Weights of a small GPT-style language model, trained from scratch on English Wikipedia.
Size: width 256, MLP 1536 GELU, vocabulary 1024, 10.2M parameters.
Architecture: LayerNorm before each block, learned positions, no biases in attention or MLP, untied embeddings.
Training: a variant of Muon for these matrices, 354M tokens, 5394 steps.
MLP neurons of a small language model. Each row is named by its layer, matrix (up: input weights) and neuron, and shows model dimensions 64-191. Each number is 50 + 12 x the weight over its row's rms, rounded and kept within 0 to 99.
After each neuron's rows, "fires on" lists the tokens most often at its 100 highest values on Wikipedia text that the model never trained on.

L6.up770:54 50 43 50 48 28 42 46 57 76 55 61 58 41 59 36 35 51 51 36 58 51 56 61 51 40 69 55 59 62 53 64 64 69 59 39 48 52 56 59 72 51 42 36 41 52 52 36 27 37 58 39 36 54 64 73 48 57 71 55 62 72 76 49 47 56 52 41 38 58 72 41 49 34 36 34 41 27 45 71 61 44 56 41 49 49 39 60 49 53 42 57 48 31 44 60 70 48 42 46 66 42 41 43 65 59 60 35 28 38 62 50 42 31 69 40 25 54 55 43 51 66 69 52 40 46 55 60
fires on: " se", "os", "ing", ":", " Se", " |"

L6.up1273:54 61 61 67 45 44 51 63 39 58 58 60 29 53 33 53 51 64 55 57 39 58 58 39 48 48 45 63 36 27 42 39 74 65 51 53 56 59 62 69 30 40 55 67 27 20 54 65 65 54 55 36 49 45 63 40 50 42 37 49 32 41 44 49 72 57 62 49 35 65 46 30 53 44 56 47 69 53 37 61 55 48 60 74 60 46 45 59 73 73 61 26 45 45 52 63 60 44 62 48 46 54 34 47 74 65 58 58 74 54 69 43 29 56 51 60 53 42 37 49 35 52 67 41 46 69 67 43
fires on: " the", " pro", " b", "ir", " as", " c"

L2.up137:61 50 31 47 52 36 57 54 52 61 44 49 52 44 40 49 36 41 44 68 31 42 48 48 54 51 65 51 49 33 72 55 45 42 37 38 58 44 68 56 35 47 45 78 51 26 38 62 44 33 58 47 51 54 23 60 40 48 79 47 44 58 68 51 55 56 39 31 46 46 40 58 38 48 48 71 61 49 33 62 62 57 43 35 51 54 61 28 45 46 54 29 45 57 59 45 57 48 81 61 54 24 38 65 53 58 46 62 72 49 35 41 52 42 57 49 66 39 86 47 66 45 37 42 69 24 54 54
fires on: ",", "),", "\"", "rib", "\n"

L6.up1173:31 40 58 58 49 44 58 44 51 41 52 48 54 40 63 73 77 42 56 43 62 61 68 64 45 27 55 41 43 43 70 58 38 43 59 30 14 57 50 55 57 51 46 46 49 47 43 75 48 59 37 45 61 28 46 64 66 39 50 77 54 56 50 66 45 33 58 51 74 43 58 57 32 51 39 64 52 79 60 53 65 39 47 40 57 52 38 62 48 58 55 54 42 39 43 54 43 54 45 48 65 33 70 49 65 47 43 46 44 32 70 54 75 30 38 42 53 38 40 34 31 44 30 50 41 61 63 32
fires on: "an", "u", "l", "ir", "p"

L6.up943:51 41 57 51 39 53 48 52 46 55 45 47 42 43 54 43 11 60 71 75 49 55 45 44 43 64 29 50 41 57 50 42 37 54 45 21 58 29 27 54 32 49 55 56 55 58 62 39 33 31 57 62 42 67 77 58 47 39 68 54 48 43 80 59 53 76 48 56 47 68 51 41 49 47 29 53 69 59 45 70 40 56 60 33 56 46 55 69 39 42 52 47 38 47 85 47 77 52 60 40 47 32 49 69 52 41 62 30 41 49 43 42 55 65 48 42 52 50 59 36 30 44 76 42 32 55 48 57
fires on: ",", "'", "c"

L6.up588:64 40 61 51 61 46 63 56 56 33 57 51 34 63 40 40 44 54 57 54 60 45 61 50 37 54 42 31 41 42 73 50 24 45 49 73 58 41 56 55 69 59 32 49 45 40 29 35 66 61 34 66 48 33 39 57 58 43 47 50 50 65 19 41 51 39 56 58 59 47 59 28 55 53 62 56 14 27 39 62 41 37 66 54 51 73 48 45 52 44 30 49 51 44 49 49 46 27 40 61 49 31 58 49 63 59 60 58 63 46 64 52 60 32 53 57 54 50 29 67 69 68 68 49 56 53 47 39
fires on: "an", "ah", "r", "h", "i", "g"

L6.up1295:62 45 52 60 50 58 55 38 54 42 73 41 56 66 68 54 46 43 41 54 44 52 50 57 71 56 51 40 44 62 17 33 55 46 38 53 57 58 46 47 42 36 62 56 62 46 71 36 34 45 40 58 68 45 44 65 38 32 36 33 65 38 64 64 36 64 50 36 72 68 60 24 46 67 63 64 51 67 65 54 66 52 51 63 43 30 70 54 28 51 33 30 57 45 58 52 61 43 50 62 44 47 31 39 55 61 41 47 44 60 61 50 47 35 46 45 45 66 42 45 23 64 39 37 41 65 51 64
fires on: " P", " W", " R", " B", " H", " D"

L2.up1337:49 54 50 53 40 51 45 46 30 49 46 61 49 27 61 54 47 56 47 58 65 53 43 36 64 58 37 59 75 35 37 53 56 50 29 63 35 49 69 43 47 64 37 32 47 59 44 27 38 40 60 59 55 58 75 62 63 27 65 50 52 30 27 65 46 62 49 49 46 56 30 66 37 39 35 52 55 61 55 36 43 50 73 38 37 70 75 73 50 42 45 27 40 50 64 56 37 51 54 50 53 53 39 63 46 55 48 54 57 80 55 46 75 38 43 52 56 47 47 83 52 45 56 56 48 53 50 43
fires on: " of", "ary", ",", "ation", "ative", "1"

L2.up163:48 42 55 40 64 47 53 48 40 37 40 48 71 59 39 46 41 33 36 63 39 44 50 58 20 47 40 33 39 51 34 41 59 74 56 52 61 48 22 59 47 42 40 45 59 60 33 69 43 65 64 55 62 62 40 48 71 61 54 55 63 43 57 43 40 55 46 51 65 88 58 50 34 64 38 55 45 37 28 52 53 30 58 29 44 58 56 51 56 33 45 56 55 39 31 61 24 74 37 58 54 51 44 48 25 74 55 65 50 53 73 27 38 75 57 52 59 55 32 72 36 53 43 38 49 56 66 49
fires on: "ce", "us", "port", "act", "as"

L6.up1455:61 54 47 63 57 58 42 34 49 66 45 65 56 65 68 37 46 70 52 56 23 46 54 51 59 46 75 63 43 36 36 47 67 51 47 43 55 43 36 68 41 43 48 57 36 53 32 52 44 35 50 67 62 57 49 44 72 74 44 48 52 36 53 40 58 44 70 24 62 51 49 56 51 35 62 47 42 56 56 41 51 60 48 61 25 46 47 50 48 37 70 61 68 76 62 56 47 37 39 46 62 45 44 38 38 52 23 46 44 45 51 34 49 53 38 50 54 33 68 37 51 44 73 41 44 45 65 63
fires on: "ad", " L", "l", "ur", "ut"

L6.up65:67 58 48 63 56 49 71 45 59 54 52 44 54 34 41 67 39 66 53 60 44 49 57 45 56 30 58 60 31 33 32 28 40 49 79 64 46 52 65 54 44 33 47 50 47 33 43 43 77 43 47 41 53 56 38 58 51 42 51 16 52 53 52 46 59 50 34 41 39 56 38 43 37 67 60 46 52 50 33 50 23 57 57 54 43 71 20 49 71 35 56 34 46 43 60 76 53 68 60 43 60 43 68 53 39 48 40 54 34 72 41 41 48 66 63 44 47 55 42 42 43 51 28 35 55 27 54 54
fires on: "'", " A", " D", "el", " I"

L6.up327:60 40 35 46 41 59 42 37 49 55 49 52 31 47 38 40 36 51 61 36 52 40 37 47 53 57 52 53 51 60 47 53 45 61 61 76 43 38 34 62 50 41 43 42 42 68 71 34 70 50 47 50 56 53 69 42 56 77 58 22 48 61 43 46 47 62 69 66 39 62 32 41 38 42 28 54 63 43 46 44 39 51 31 50 49 60 47 65 28 53 63 64 27 66 54 52 56 68 16 46 53 40 53 54 50 65 61 58 66 52 53 69 44 52 58 55 35 43 30 57 51 45 43 41 34 37 39 49
fires on: " ", "-", "ild", " (", "o", "ul"

L6.up576:49 27 44 23 54 45 47 33 83 43 42 53 55 50 60 56 56 64 44 45 55 55 49 39 42 54 38 56 51 54 61 61 63 24 51 32 51 48 39 56 52 49 59 58 59 44 42 46 46 54 59 50 41 30 40 53 62 61 50 51 54 45 36 64 66 52 63 39 53 44 28 51 50 66 40 29 59 23 40 51 59 50 58 50 46 51 58 35 48 58 40 39 48 26 48 34 42 49 70 43 47 71 70 33 59 42 43 36 34 36 70 28 42 36 44 43 36 23 72 38 51 54 64 34 53 52 56 64
fires on: " R", " r"

L6.up284:45 41 55 64 55 60 28 48 37 56 62 22 46 54 51 41 60 43 54 49 54 56 37 58 60 43 46 45 61 50 50 59 43 39 60 46 35 56 50 57 38 65 57 36 50 60 72 58 78 72 60 51 49 73 32 54 51 48 39 49 53 30 67 37 59 69 52 56 51 48 62 33 69 46 55 57 27 56 36 56 57 45 37 68 45 40 32 50 58 53 32 39 54 29 53 49 41 44 45 37 42 58 41 36 71 57 50 24 49 48 69 38 63 60 38 63 51 54 45 45 32 38 47 39 52 46 60 53
fires on: "on", "in", "1", "pr", " ", "en"

L6.up1328:49 41 38 57 48 56 69 30 57 59 54 37 62 66 53 56 45 66 73 26 44 62 44 54 42 46 51 52 61 54 43 57 48 29 64 48 58 44 35 41 44 32 41 62 67 37 56 40 43 59 62 44 64 47 27 58 55 45 48 37 55 53 41 24 57 69 29 33 41 27 62 37 36 52 68 61 67 48 44 51 41 39 59 52 66 68 51 33 45 36 87 47 40 28 53 56 42 58 24 40 49 49 63 89 49 61 35 50 32 37 47 31 44 39 69 44 45 57 49 47 52 64 46 44 26 64 52 52
fires on: " A", "nd", " D", " No"

L6.up1368:35 49 76 59 65 51 63 60 49 42 41 89 49 40 34 57 53 54 50 27 50 52 57 55 46 56 37 38 62 67 33 35 34 49 68 27 44 36 45 46 23 45 60 64 60 75 60 24 48 58 35 44 44 37 56 50 64 63 59 41 65 40 61 58 49 37 59 56 51 67 60 39 47 43 40 36 39 56 51 59 37 47 50 50 52 33 21 59 45 49 74 47 44 41 48 47 47 53 36 56 54 60 50 45 50 67 40 54 42 53 56 48 45 75 37 47 70 56 42 65 51 55 25 31 41 64 64 57
fires on: " (", " \"", " M", " "

L6.up1306:60 38 49 40 43 62 62 54 51 63 42 59 27 57 31 30 45 52 53 51 49 75 63 53 50 48 44 43 61 62 52 42 19 51 86 49 60 62 60 46 53 59 52 53 45 65 57 55 50 57 55 23 43 43 42 33 79 74 56 50 61 57 64 41 47 41 45 64 42 62 39 46 33 50 27 25 46 62 48 60 39 47 47 30 36 31 34 56 49 52 62 27 57 66 44 61 43 65 32 60 56 71 20 40 49 56 41 45 63 43 80 67 17 53 49 70 37 48 54 32 68 29 53 26 58 47 70 61
fires on: " ("

L6.up59:48 46 35 55 49 39 60 55 44 56 41 43 44 60 46 60 49 48 46 79 29 42 52 79 55 49 38 55 37 51 21 67 62 53 51 45 57 48 40 75 50 36 59 59 42 41 42 52 30 62 49 39 58 57 66 55 57 63 59 71 45 61 46 53 66 48 33 50 58 49 27 43 58 47 50 46 62 39 51 50 51 45 72 43 62 31 56 37 50 38 21 31 27 46 45 57 50 43 66 55 45 55 49 58 79 71 37 52 45 76 31 70 47 56 53 78 45 42 39 61 54 68 55 63 59 69 53 45
fires on: " B", " b", " J", "B", " the", " was"

L6.up658:57 62 54 62 57 44 35 53 55 56 71 33 63 43 50 25 55 56 52 52 57 46 56 55 28 54 49 58 53 45 47 62 75 69 41 89 65 60 39 52 51 52 37 49 42 83 48 58 50 44 79 73 56 63 17 47 58 40 40 31 29 37 45 37 62 70 59 68 24 51 35 37 59 19 45 61 73 58 37 55 59 60 30 53 52 71 45 47 60 38 40 27 43 43 56 71 44 55 56 60 49 36 50 30 60 45 51 55 66 50 61 42 47 53 41 35 63 48 50 56 37 50 44 39 63 60 58 40
fires on: "in", "ot", " f", "1", " |", "qu"

L2.up1382:55 47 65 52 52 31 45 46 34 59 53 30 59 61 48 32 34 81 60 28 41 57 47 89 49 68 45 28 50 62 63 47 51 39 51 59 28 37 41 57 58 46 61 47 33 44 40 63 61 57 42 59 47 56 57 68 67 55 50 36 50 35 47 40 52 50 58 44 22 59 49 49 48 55 35 51 43 71 54 45 48 50 63 40 56 42 50 60 25 59 32 30 40 54 26 65 72 71 67 56 70 70 23 48 49 63 36 53 42 54 56 25 68 54 47 40 55 50 32 63 53 55 57 40 63 53 40 55
fires on: "op", "il", "ast", "ubl", "l", "ark"

L6.up826:53 62 54 47 51 46 47 41 60 63 34 27 38 35 27 45 46 37 48 39 46 54 46 49 36 41 40 58 44 48 44 18 51 49 55 56 52 69 63 49 58 55 67 55 65 59 63 46 26 51 53 56 53 47 51 56 55 67 53 57 45 48 69 71 45 51 63 51 39 56 26 38 66 56 30 38 46 53 49 55 82 46 58 52 63 60 48 51 54 50 41 27 65 49 87 55 39 57 49 38 47 49 46 42 49 57 25 74 58 55 34 54 56 53 68 52 45 42 42 61 80 47 52 55 44 56 42 50
fires on: "p", " up", "x", " s", "b", "s"

L2.up1206:31 60 69 38 41 72 51 50 54 41 51 58 55 48 39 64 41 61 47 62 47 42 65 59 48 55 47 46 38 51 42 57 27 46 53 32 58 48 72 49 59 70 46 55 46 75 48 51 43 50 34 43 50 59 62 38 51 57 68 38 55 59 52 72 57 46 43 72 46 33 31 58 47 42 48 49 51 53 58 44 49 75 38 31 46 52 55 41 40 43 73 46 66 31 28 49 63 73 43 51 68 50 59 51 61 58 55 58 45 26 74 22 29 49 33 36 78 68 63 47 68 51 27 44 59 43 46 65
fires on: " that", " who", " which", "{", " reg", " ("

L2.up842:69 45 48 45 65 23 55 53 58 76 51 34 59 47 66 53 43 72 49 68 45 62 43 38 59 64 59 43 45 28 57 41 47 47 50 31 42 55 33 53 26 44 54 56 41 36 51 37 41 56 34 51 64 57 34 49 25 51 58 29 37 59 44 48 79 47 59 51 54 69 54 44 49 47 58 46 44 48 53 55 55 31 51 43 59 63 75 37 50 24 54 43 46 33 65 57 71 41 71 49 25 36 57 50 55 35 56 46 46 48 39 45 56 38 54 61 74 62 51 51 43 67 53 54 53 63 30 50
fires on: ",", ")", "),"

L2.up461:68 38 50 45 43 57 51 49 49 73 61 55 56 28 61 46 44 57 37 28 28 37 48 52 70 37 74 55 50 50 52 45 49 40 63 50 72 49 60 47 52 55 36 35 43 45 43 32 37 72 60 52 57 51 42 33 50 41 45 51 50 54 54 52 54 39 46 35 25 58 48 44 72 23 64 26 47 54 43 60 53 64 67 60 72 41 60 44 48 42 51 50 51 33 25 46 48 28 75 70 52 46 41 43 48 45 29 66 54 42 50 40 49 50 54 22 51 38 27 55 43 42 59 69 17 50 58 56
fires on: "e"

L2.up508:70 53 48 50 53 44 40 57 55 67 69 30 38 56 60 25 40 62 60 64 56 54 74 34 46 61 45 53 59 49 42 49 64 36 45 48 42 57 38 54 51 74 46 52 27 38 61 47 55 47 62 33 37 70 34 60 41 45 41 43 37 65 47 49 44 56 59 55 54 31 28 44 47 42 50 37 35 50 37 53 42 42 54 51 60 64 59 38 28 53 53 53 51 52 52 64 63 51 53 50 31 42 50 43 53 55 44 41 49 62 47 41 45 56 57 49 66 45 21 51 63 74 50 61 66 43 43 37
fires on: ")", " and", " as", ",", "),", "\n"

L6.up130:54 39 67 50 53 48 53 50 73 41 32 51 36 62 15 23 53 49 53 57 52 39 60 70 35 41 63 50 53 36 48 66 59 56 45 41 44 46 56 56 74 47 53 59 37 65 51 71 37 62 47 46 31 53 61 76 31 46 69 58 64 34 69 46 57 44 67 40 55 57 28 36 58 63 50 36 43 58 52 53 42 50 57 63 42 55 42 78 45 44 42 52 38 43 53 43 59 68 61 39 58 46 53 47 76 43 29 56 66 51 43 68 48 63 57 51 42 44 46 62 30 55 44 34 51 54 41 57
fires on: "ro", " ro", " ab", "b", " b", " sp"

L6.up159:39 26 58 31 66 42 42 56 46 64 51 73 59 40 62 58 45 73 45 32 44 46 40 54 40 55 60 44 29 47 53 39 56 55 40 33 34 65 45 55 24 52 35 59 33 36 32 33 42 57 56 66 39 63 78 37 49 73 62 52 39 43 54 59 42 45 42 34 46 71 61 40 61 49 45 52 62 48 55 52 70 50 26 65 66 33 48 47 54 39 41 50 64 56 54 78 66 52 51 27 67 56 47 40 59 63 27 44 78 48 47 57 58 44 41 53 54 49 43 60 36 34 62 28 43 50 46 48
fires on: ",", "e", " L", "ro", " N", "ur"

L6.up1496:59 55 42 70 57 61 62 40 53 36 44 63 34 44 59 58 53 54 62 55 42 45 55 55 37 59 49 53 43 46 55 49 52 39 47 45 55 46 54 46 41 22 61 39 24 51 29 57 46 36 60 57 55 63 46 49 39 58 66 37 47 38 65 76 51 66 50 42 58 52 53 54 35 63 55 49 48 44 34 74 53 31 58 47 46 44 38 23 55 49 52 33 38 67 54 29 42 59 70 39 49 65 76 50 49 39 57 47 37 38 57 50 31 39 31 43 49 44 53 30 22 44 32 48 52 55 63 66
fires on: " R", "R"

L2.up1367:48 51 62 54 75 42 41 44 48 52 38 48 53 49 29 56 52 52 41 52 81 40 37 43 33 50 48 46 40 59 50 59 50 42 28 52 61 54 51 51 50 34 57 57 52 41 36 63 71 53 39 51 25 32 42 49 56 64 40 32 61 68 41 73 57 39 46 62 62 51 45 54 53 34 32 47 41 53 38 64 70 54 43 44 63 64 33 46 56 28 49 46 42 76 56 72 64 31 52 51 56 40 67 38 64 37 31 69 70 68 73 46 64 46 52 34 75 50 27 56 58 67 66 30 63 46 42 64
fires on: "h", "an", "p", " a", "n", "it"

L6.up148:74 47 53 48 35 63 39 57 40 41 71 59 76 35 34 49 47 51 50 40 47 46 51 68 24 59 62 51 46 33 53 58 70 56 46 43 27 41 48 70 45 45 67 49 31 51 54 35 20 53 87 64 48 60 41 69 39 59 61 55 65 47 72 64 48 26 59 57 39 50 46 35 45 52 33 52 59 50 33 69 45 48 33 62 50 38 38 43 49 54 29 51 41 39 50 58 63 59 73 56 49 56 44 67 49 63 51 40 42 65 63 42 36 63 58 49 46 64 44 49 40 39 44 58 67 34 71 56
fires on: " se", " re", " Re", "e", " Se", "ce"

L6.up1006:60 60 51 28 53 45 49 50 45 52 80 49 48 49 43 59 42 36 49 62 46 42 41 58 48 20 59 50 49 43 55 43 55 41 54 42 47 70 52 68 34 56 69 35 50 36 26 38 56 57 67 46 56 43 67 56 45 61 44 45 45 48 70 55 47 44 60 47 38 87 45 65 61 49 50 48 47 45 56 47 57 52 66 32 54 40 54 34 46 48 43 54 52 26 63 63 31 55 52 65 50 53 62 40 53 35 44 34 60 39 58 67 58 39 39 57 50 65 37 50 42 50 59 24 47 29 51 34
fires on: "ib", "ed", "al", "ated", "able", "ual"

L6.up52:48 67 53 47 42 37 66 63 61 65 92 61 54 43 51 45 55 57 50 45 25 39 45 56 48 61 41 50 61 60 43 48 58 12 43 57 68 50 59 51 39 44 33 54 55 47 58 57 34 54 50 58 49 53 55 75 51 61 37 49 45 36 38 55 70 69 37 47 60 51 51 55 51 62 65 63 34 69 52 58 52 58 41 47 38 28 64 46 49 36 36 44 52 41 45 55 57 57 51 51 61 40 34 56 59 52 35 62 43 36 48 36 39 41 51 50 38 71 51 44 39 72 55 43 63 31 65 50
fires on: " W", "l", " R", "w", "d", "ro"

L6.up1534:36 31 70 45 46 59 55 68 48 70 41 52 47 40 25 54 45 36 59 62 39 45 75 36 79 46 51 44 40 42 47 46 33 32 53 48 41 34 44 64 59 66 57 49 57 30 76 43 45 61 57 35 37 42 64 29 54 44 55 42 44 37 51 40 46 52 67 46 26 62 40 68 50 43 61 55 59 72 40 49 60 85 45 46 60 24 49 55 55 56 47 51 42 50 56 55 42 58 69 61 53 55 32 50 46 42 24 59 62 45 47 60 57 62 40 59 53 33 74 57 50 50 64 47 40 51 58 45
fires on: "ed", "e", " be", "ten"

L2.up784:53 29 61 67 52 58 52 34 55 43 43 56 59 23 44 54 24 43 47 77 45 41 51 63 82 39 57 66 47 42 41 66 51 59 47 53 37 55 51 57 72 49 51 57 42 41 45 37 60 67 44 56 42 35 56 45 39 53 15 53 71 37 52 73 78 43 56 46 44 62 64 52 51 50 67 61 33 48 54 58 59 47 52 39 56 38 58 40 61 43 47 55 45 55 61 56 44 49 54 39 59 29 55 53 46 37 44 77 27 47 68 63 54 35 44 46 43 60 42 61 58 48 41 41 45 62 42 51
fires on: "ich", "h", " Y", "ash", "res", "iss"

L6.up433:58 48 57 24 47 53 62 69 41 57 72 49 43 36 45 50 59 51 29 69 54 57 49 72 48 43 39 64 46 33 59 46 46 60 49 42 53 28 46 60 34 42 64 29 54 33 66 49 57 45 61 48 46 54 53 72 23 43 60 44 67 61 63 33 54 41 57 44 43 88 59 62 48 46 62 49 69 64 43 40 48 45 60 44 40 30 58 42 57 33 56 63 38 51 47 44 27 56 32 67 46 85 57 42 50 51 35 53 64 28 57 63 55 63 58 58 55 48 47 38 14 56 68 52 35 35 63 50
fires on: "ly", "ated", "ted", "arly", "ed", "hed"

L6.up1154:63 49 49 48 58 66 43 53 46 42 33 64 55 51 24 73 62 48 77 51 60 26 39 47 48 47 38 40 26 55 55 47 47 48 42 51 53 45 43 49 26 36 70 47 21 53 38 64 58 45 52 43 55 60 37 48 64 67 61 53 50 38 55 63 65 20 42 47 58 53 54 40 52 51 29 64 37 50 34 47 59 57 69 31 39 64 38 51 60 50 43 57 53 49 51 53 54 46 57 55 37 53 57 80 56 46 58 49 45 43 57 56 49 45 47 34 69 48 57 48 43 45 69 64 38 51 59 60
fires on: "p", "ing", "ab", "e", "ed", "it"

L2.up689:47 48 63 34 68 61 50 33 64 41 62 70 29 26 53 52 31 44 40 49 29 50 55 61 55 32 71 52 32 65 71 66 38 42 49 41 58 54 58 68 61 35 54 48 61 21 58 52 19 57 31 31 53 45 47 63 76 66 36 48 42 37 61 51 58 38 30 42 37 61 68 55 56 46 56 36 53 26 32 61 71 52 40 51 60 49 60 56 38 45 43 59 62 60 47 73 55 45 45 40 55 31 38 54 41 62 48 61 43 57 54 56 69 61 23 55 33 42 48 43 33 55 55 54 36 74 65 54
fires on: "h", "hen", "e", "oth", "ile", "ith"

L6.up1513:37 55 38 64 34 52 46 44 48 72 61 40 45 62 44 48 47 23 35 26 44 47 57 40 46 42 42 28 59 54 26 42 54 72 51 53 56 61 50 46 52 60 39 38 53 54 54 51 52 47 39 34 62 57 58 44 44 86 56 68 37 61 59 65 65 66 60 76 48 49 42 35 28 46 63 61 51 46 38 33 62 49 43 46 32 61 31 51 34 36 45 41 35 59 55 66 25 53 63 53 54 61 59 40 61 25 47 48 61 71 51 42 49 47 64 52 32 62 50 47 65 62 58 21 29 21 65 49
fires on: "t", "ac", "il", "ed", "ach", " of"

L6.up406:49 32 36 61 30 58 46 65 46 67 69 53 70 54 50 54 63 48 63 58 63 54 52 70 37 53 38 41 44 37 35 55 57 60 39 61 31 34 60 48 59 45 41 49 48 56 28 64 56 57 48 46 39 64 57 61 57 57 54 43 32 58 41 50 40 55 48 52 60 39 41 61 61 63 67 48 33 42 53 50 66 68 31 73 37 55 53 34 57 43 48 56 75 36 43 41 42 84 47 71 57 54 40 60 59 39 22 52 34 38 59 69 52 52 50 58 54 57 31 48 55 70 39 46 32 65 55 47
fires on: "ra", " was", "s", "b", "un", "ag"

L2.up13:60 34 17 34 62 25 61 65 35 34 36 65 55 46 54 45 58 59 50 39 54 40 33 27 43 57 55 60 51 21 61 49 48 50 62 68 70 54 63 28 37 41 33 54 59 35 46 30 43 40 57 34 68 28 58 60 78 55 51 45 57 42 54 36 43 68 47 50 58 52 65 44 56 52 55 33 67 57 57 40 56 57 28 37 46 34 51 68 55 47 78 41 61 72 70 50 55 35 48 30 48 55 44 41 52 73 50 67 58 59 52 38 50 32 53 61 62 57 57 42 44 51 35 62 32 27 51 52
fires on: "wn", "all", "ent", "ome", "arly", "ity"

L2.up79:49 52 47 38 68 51 25 53 28 55 46 48 46 69 55 52 38 30 46 70 56 60 69 50 69 51 56 42 54 31 45 56 69 65 69 59 40 68 38 53 60 56 54 56 40 51 68 46 47 42 68 42 43 56 52 60 53 42 54 52 49 60 41 65 43 47 51 58 45 51 52 50 45 27 36 55 51 40 44 54 70 60 82 65 41 44 74 60 53 42 38 20 58 45 57 40 49 39 69 41 47 42 54 31 61 50 52 51 51 44 41 58 50 60 64 39 53 45 46 42 50 51 68 43 48 53 56 52
fires on: " out", "igh", "ver", " st", "le", " a"

L2.up1080:36 32 38 46 69 84 24 63 50 38 66 65 50 63 49 42 50 47 38 69 45 53 37 45 51 50 50 44 55 62 44 60 34 49 74 60 43 44 43 65 53 71 64 51 45 50 49 52 37 39 65 69 64 77 61 49 70 61 43 40 33 50 40 52 58 44 68 50 57 52 37 44 46 56 59 50 68 54 35 50 50 29 40 57 49 67 47 44 35 37 38 18 67 57 46 35 46 33 54 43 64 46 45 29 60 62 48 44 55 60 42 45 61 52 37 39 48 60 49 49 50 62 46 56 51 53 61 14
fires on: "le", " f", " de", " a", " s", "ear"

L6.up584:60 35 49 45 46 46 34 30 48 61 46 48 60 38 58 38 66 57 51 39 53 40 61 58 64 54 43 46 74 65 56 29 47 37 55 43 31 66 48 34 33 45 49 49 47 45 67 38 46 53 50 43 48 33 53 36 58 53 61 61 56 56 48 52 51 78 53 46 64 45 61 52 66 59 44 54 32 44 40 64 60 62 37 39 70 30 35 58 63 54 56 45 32 32 71 38 63 50 38 61 42 48 60 52 43 53 45 64 66 43 45 39 52 42 70 44 32 55 70 45 34 59 53 31 27 56 36 61
fires on: " I", "I", "t", "ount", "at", "y"

L6.up1327:35 54 54 44 50 55 52 62 68 53 39 65 57 36 43 63 55 77 55 53 39 63 55 42 55 59 45 56 43 44 46 65 35 58 69 25 29 59 35 55 54 60 52 44 51 54 22 53 40 51 52 56 41 48 47 54 71 43 60 72 48 56 63 42 40 65 60 33 50 62 51 34 52 71 53 52 55 48 59 43 51 38 52 66 60 48 60 30 43 67 37 46 42 67 59 63 30 34 32 49 60 22 47 57 64 48 48 66 71 71 61 49 65 25 44 49 65 68 35 52 61 57 44 58 33 63 31 47
fires on: " ad", "ar", "ist", "p", "ic", "an"

L2.up42:52 52 63 53 43 37 51 59 50 54 57 45 52 32 38 45 46 66 42 48 46 43 53 37 55 48 68 66 31 44 58 50 32 64 59 67 46 76 42 52 39 60 47 42 43 52 60 43 44 70 58 54 81 21 57 24 44 61 43 71 28 57 41 35 48 48 40 47 49 23 46 59 39 29 61 21 44 57 43 53 32 66 55 48 53 31 63 58 45 70 44 40 42 29 28 55 38 35 70 33 71 71 44 69 65 53 19 36 57 62 49 56 36 62 52 69 52 60 54 41 48 53 47 55 33 64 28 40
fires on: "ary", "end", "ate", "ild", "e", "I"

L6.up1325:42 41 42 32 56 62 47 41 59 74 51 26 60 43 38 51 57 53 69 45 14 30 45 36 62 46 54 44 63 50 53 50 67 47 37 41 73 52 47 40 55 52 51 54 41 54 24 34 39 43 35 42 44 55 46 65 37 53 57 68 52 76 93 51 59 53 64 75 54 51 59 68 47 15 56 47 54 71 36 53 37 45 37 58 58 41 45 52 47 47 61 60 62 56 46 49 61 56 49 36 64 36 57 48 60 50 52 46 52 55 61 40 69 53 36 49 54 42 50 37 59 59 47 44 45 33 64 36
fires on: " in", "t", " for", "ik", "it"

L2.up85:35 44 53 58 56 30 45 20 57 53 51 64 33 50 43 46 62 44 45 61 58 49 59 49 65 55 37 82 38 32 35 49 53 49 60 40 39 42 75 51 71 46 54 34 57 56 43 38 48 52 46 62 46 38 43 42 43 61 63 43 36 42 34 62 78 43 36 59 57 31 60 45 27 46 74 36 37 47 65 74 58 53 60 50 51 53 45 41 54 43 42 52 52 47 68 55 34 55 43 46 44 46 37 50 63 40 63 30 35 56 60 31 33 45 51 38 33 58 47 42 69 49 68 73 70 40 49 70
fires on: "ich", "h", "ow", " him", "ern"